Part of a small language model's weights: 5 heads of 64, a variant of Muon for these matrices.
MLP neurons of a small language model. Each row is named by its layer, matrix (down: output weights) and neuron, and shows model dimensions 64-159. Each number is 500 + 25 x the weight over its row's rms, rounded and kept within 0 to 999. Numbers have three digits each.
Before each neuron's rows, "fires before" lists the tokens most often just after its 100 highest values on Wikipedia text that the model never trained on.

fires before: "\n"
L4.down1220:466488505501549512545494519502478496490491458464524483491474504519480516578489537512502524513464459490536527489510500483476458533523502480505488489478522482443509469491519492503541491550482530494567505443487492467439549461500499481516490517511484512492507473483438520478459527530504511535

fires before: " |", " (", ",", " was", " is"
L4.down223:497531456451497490517519532509530519489519527508525530520465526497498483521520480444493485500482471492508517494534485500479473524499505489558524476538460516485510493482471500521525465500492501470483456475537545514524502492496467481483522549502491492561468465557478504511507465477495479471

fires before: "\n"
L4.down301:515507474512557487513487465508500468489506514508509518440490504477480487509500519489521486528548446491523499505510570490488522535536536539454513485475508461509541476568493535472494499456479484501483523487493525513459497523515503492479530523486495544540449524518490510498492499512510451477

fires before: "\n"
L4.down1167:472476447492542509520416490513455499514458531529499487479435510505469483508489511536520478511531505493501493489521513438484505523492537494500520524490480516541500494540443539544482504466507519514486481542491469483478465489479484473497523528523530536499453474482463502487509509521477490469

fires before: "\n", " ", " |", " 4"
L6.down1721:509529536499515521489503493503492516514499522484487507504498494493461493513456499458508498496568447474521492511527507508437510520492443524494552480454489419516524469488407531484486475522511478513501510533465474515512474486459500531506494518476482484487484532488493560527501470483510509523

fires before: "==", "=", "===", "The", "-"
L2.down1374:476500497543517488501526522484506503513499518521543475509490481506524492515462506479513459470522496502500469511467516469528483483521535481487498500505515506460527509510476519486498481526512543451447513475504501507541453519493501466529488494483462505512572495519509483473500483466518532467

fires before: "\n"
L4.down452:520460483500516464434501494465494529481521454498510475501506508487493498533525489477515446529585470504508525487462490492500469511496457516506527489500524514467561515468447508465520475504478506481465493501507529490518508491540479490535503521464494498484551501527474524520493475493500490486

fires before: "\n", " +", " ", " 01", " the"
L4.down954:491505517509520478536500494481491505477474488498499500491513508517507498492486508464516489483473476482493511535508562534478519502482481486530497518474508473457562516472476495505486509502519528496511539506483520474471525520490523501551468513528516500496510495516519479460463502562490521550

fires before: "ing", "ed", "s", " to"
L6.down894:498500522471538492499483529514503495490516534521490514522512473498521504452472510482508444502487492514439496470501469469493470490465499503549528497502510507516477530487475499495521506515465545510457515502492486523532496494464515519497447481536491484506525492484521480501458471517496543475

fires before: "\n"
L4.down1426:504522492445516466530477504522506539493474480521482509465463489499475490535505508456513513483493464474521536466520522461482487512469480480550507488495505547516497502480498505542458471494492496475522533506476537525470502500476538526563502476480504496517465485482494509446538477521555502481

fires before: "s"
L6.down1085:480509530483500505481487473467481520501484534523478500481505516503486474446542526531514553500578482461474509450516483523487495530486470473499509484507487470529477494544488494501494543526572498470527517492480518477482492480500500532497461502476504494539494505497433511437514520524472514501

fires before: "\n"
L2.down1142:464541494476495532534544517523454504495493526509478506474503494545476511523473517497530516461470480522502492533513509440472494564491469475449492508526499528510488509469504524517507523517505493529500539489488505517483484535483517499470517481478513485484488525447484493474481479483520504502

fires before: "==", "=", "===", "•"
L6.down1224:484516478483462495478542537490490538510527469493517463485487466478481491505476494493491454497519482510516400541465514460488511492475487526529494497511495472491529506497488473532524494482515491489510475480512515522501487473470507493532497494499492475527526469549510551518492517523519486498

fires before: "s", "t", "ve", " On", "m", "re"
L2.down1101:493497496499471501478473514503505535470483477510508533494439500467497541463464488498536519517496506517497537462507477510488469518502497520481508516500512483463499501553534507485506489527515507523485522480504503488484504542529516492482470483466539499529523536511468494509506496490498509462

fires before: "\n"
L4.down720:543538511485463509521519469497477544466540523533505516482497502499463508488473511443472528507492521469500524483513498487527498520462518455517531520457562480533519506499452476461495506477507538476494537463519477535536527514512507506459480496499540522505509504478515443447553478476484485462

fires before: "|", "-", " |"
L2.down1766:551526483539488462487465476546469492498511537499506490480488516485518483478532513525529480468477486574505542504517520508489483513521505482495519503495511506459473524490507522513540493489490496496534480513509569513500499511535458494518470501493541496502482502496459495470521460443462492528

fires before: "|", " first"
L2.down1816:506509475509532509569488480519483513483497489482465495474464493500489465498519503483445504522510505526518485502434483496558518529481511505526526480542517538517476508512488495489543515509509493453503473518519514482484527518442493474527496486490540492460520478533460496434530472482447525503

fires before: "\n"
L4.down362:500489513512534507478480485505519506505523511486452484552542493494512495486470489496492504482489495471473519518454492547444501481468512513531473488471502477480509499522444516531508539518476547464564527468459473515497519443496494509497496511500519469505546545517523501511463523518494510531

fires before: "s", " Memorial", " of", " |"
L4.down1235:470512483515490481505531483491541475486510505485466521510533489506488508492481501494509512475469480531470488499515508535518500492500496506462500479538466528474528531479475527534510540502528479545488486500514464486446485515523490544547489513502458508482457488534469487470485499534499506511

fires before: "s", " |", "t", "ed"
L4.down1201:542530489479519508471494520509461489483507533496505457501543529544495532503503504465487516542464462466453452473490464473513496487526502510490501471485516529512509513510486523446498474501499507449471489477532471461481500500473520501525461536490516474462495512498478512485517504498495477507

fires before: "s", "t", "---|---|---|---|", "\n"
L4.down244:459442483531497481529482498458482488481518517513494522484512491505501519514468533510532490489504449516487543481475525502486454506516489454461487494521486518514488485472493512460498484481485476503411487472531524509524499500510557495506494523537514465487511468511487522464522515495486531447

fires before: "\n"
L4.down1607:536476532515479485493516554484524484486513514453525525461471516508535461466475516504520511482613491518518538466530467488501507485481511511496483475458504514539489477531511499501496515469502494486501487514486517543522488511486522475498546510515512521519480511467507505468466512447511486478

fires before: "\n"
L4.down456:471504485469474504510507552470520503535518490562488485510438483551496512513489483517514561517525493456526489468454455513504464460521477509519495535500491528519498503546525465532466524523501499466485511485444487508464519454518527496471509478473505491534541464505514518510473476505475517470

fires before: "\n"
L4.down332:539536504496490540458492481496540469471524498480517527496508511506483498527445499472524512520529447484534486547513522468519444560490466511536506492545500468503489496516519516526432438462480492495463508509442508503509498522482467473548523496502531506510462523504484495554473476508532517511

fires before: "s", ".", " U", " "
L2.down1233:477508478507512502510457515436516499457479536537515520516511512540520504493515527468509531463490444464497507513533550478528509536487511512487531506529507472469466510519501486441488531470505515472521554519525505503540501487525492463482468497520458504448509486472485501498533533481493510492

fires before: "\n"
L4.down652:515520541548495540485517515454506496453498508494498526486453513528467459512490555465458518540481488512492528497478487506491448531492502518489500495489512515538523493556490514520526532508490494487509516484500463512500499489528489510490523476448473520510519439448473484537518488491499529525

fires before: " to", " that", "s", " a", " for"
L6.down168:498532493509525509527493508476495456521481497477543494520529502460505517495519520534475505483484513494509521471453499474529472502491494447508476480499499457480472501520489500468500471523498500484507514494501469478498496493484525507473474483506503492505527503519474533480461520519526520523

fires before: " |", " of", " he", "---|---|---|---|"
L6.down503:533462536548483493506495494509509494525467490514530485502541471483536499511480492461529520516466505524528515474521513531530494470489525470524471475493495458496486507487508495466526532449495490481515468524492543502513517520502463478520494518468546485498442488491469526479456518500503546501

fires before: "\n", "-"
L2.down1446:485534486532459521513501491514479464473491531498535492490562483521516504483525532522491510483491500521476517516474492495495532515565517549472519518492516493494499491475527476468513509540493521444510478492516485521453475494485467520484528480532490473516471466519479529492523489485453529523

fires before: "\n", "---|---|---|---|"
L2.down488:473493508526550488510451502487530477503485449486506531549528471488450478505498524476497568483528470470520559499469489491485519492478482472504504490499515501492522508528500517493484534515515524470484503532509447488480516471512474531486507515490505522507452509496520494492488494493482501515

fires before: "\n", ":", " |", " %"
L4.down1512:494507502483561507526508559501488479501530478481523535481502516495488482498469548485513462505499495450471525501484477484470534519507493538492482473505439469548531507488478541492526550491472502466485508486462540468513488532486504500489534514512500489499499463515475507499436515529503464521

fires before: "-", "\n", "ola", " of"
L2.down1125:476439482516479506504468453488502501494510493473512518462512454500469515524442472503518525517489516532500527466502517465543509514495495499486487543482501496510513489494507515461524491567510497523510432517480516529457483487470509554516500534517473484498513492520489474520518458501521516466

fires before: "\n"
L4.down782:529496561463509513495504543523514502502469480490468496497561515533471501515494490506481481505543512477504520461490493440496495503500470536513505505458477517491520512526508470477501470519500531479450497522488479529519515482491470487525511506490509521477520495541507494499475501486522491502

fires before: " |", " is", " was", "|", "|---|---|---|"
L6.down1910:550514498499525504497449487500471484554477537536473516512545494436462460498496532533506446484559498500543517491504543472503529543509506522525520482486475506471498440439502488507508486506537504498532514511481565451548504502476484536528514447517526496477492485432485476472516520505474502499

fires before: "\n"
L4.down573:515494525503523511477514504471536506516533526471460445522525523550495509487553515476526478534486488496475499497470543503542500527503522534485485493522505543542513508482487489532498513470488441501513460487481502462490477491496493574508466521512524530492477463465502464529494460522514489513

fires before: "s", "t"
L6.down1681:492504541488503499527515441466492472547486505491476503548535488484530497506515465546507496510523449463511531509508505500473466505516474490510465494516518561516497522493517531501468515526465488531498518473581473495489496553519465502494521478530473485498524455457483452514524501553519532519

fires before: "\n", " |", " of", "==", ":"
L4.down1054:564477525528509491520501500473500501494496468475486513490495517490513524522498534504546484521463572491493519513477511474552440487437457500531500492541487513502483478542544466496467462544477512480490437499495512491480555463471537501440511477538494471487550525506500509520471478482489534499

fires before: " |", " life", " \"", " Year", " Place"
L2.down1767:511511481493483516478522495512527491475499546492526519550523501494479512528449478464501480473537478486494479537543533475502473443489468478528518473470465500537518500473511504479540522516505450492479549514460518431514451484514511474532474531516449516502476507578508512513474478496503533446

fires before: "\n", " Got"
L4.down533:495540496491514489493488482495532502518513508468448505439518494497496491519491493495495496484453503497548482482498497469457490504523483540485468530503506509494491524504475470437504546500494508514458524471481503518543453511502549478501523514504500548484495499484498504490529492519482500470

fires before: "\n", "|", ","
L2.down408:487511527491531504483462496524526478498508440483486477495474492518486501453476484477521503472517467502523483517513543493470535549490510474515458519504485465480514497504443469488467501512492521456524527516488500522453536506463514505514518493500457496504531484471506485504527526519521505505

fires before: " |", " p", ";"
L2.down468:493495498479472477550494548506489516478570523488486499560493505493470509472485474490532465470469486500457509474544481461518498520516558514498452543535489457519480515506489508481531528487470494501505490473499488490487489527474520500473515503475469477507523502556507508496469497494484491481

fires before: "s", ",", " |"
L2.down1592:496473490523517495471516562464493510524466528501516489486494463470481497478485513512450524472529535494479548493481501508484535481530478525489520497475443481567482526494465502514550474478504494503512478519521494500492478501480531478507539482476496478548521528491467501495492470498502500511

fires before: "\n"
L4.down514:513505470513519519488529518484517523498503518510508515498485508539480496532495536485494481467581538502487518487506491489540504485522518517490484481486460512535469470520474525516487493541527496519472468469535491503498412509483534521496498456497494505460441525472489515493430479495509519539

fires before: " |", ")", ":"
L2.down1719:520500531478477506520487555505458487470484555523479535529498514524549514529498523482491473533498537494494534478500509477502513506489486520520502458500487513489493474467483497481493483480424482513487519529454509491539472509491534521506495469512524477488492498505486520481449481479501497458

fires before: "\n"
L4.down1350:490480487506501494490452486505508517520527531504479462498554517504504474512511520473524490483520525478533545532489507499515496481509481481529494493518503545539500534508465504481448526480495496453498528508531493524483485486511523479510490531489506482497529519512533477495468508450524476523

fires before: "\n", " of", " 0", " 1", "|", " "
L4.down1797:513500547506517514521501458499510545510544568511501514510523479474476503476515511491527515482557472497531503455495495473488489526495503507536517507501517504523499480507550460496475455478522491499512481492501525501511503481484483562511502560488473495524510469517515472502525470456445470461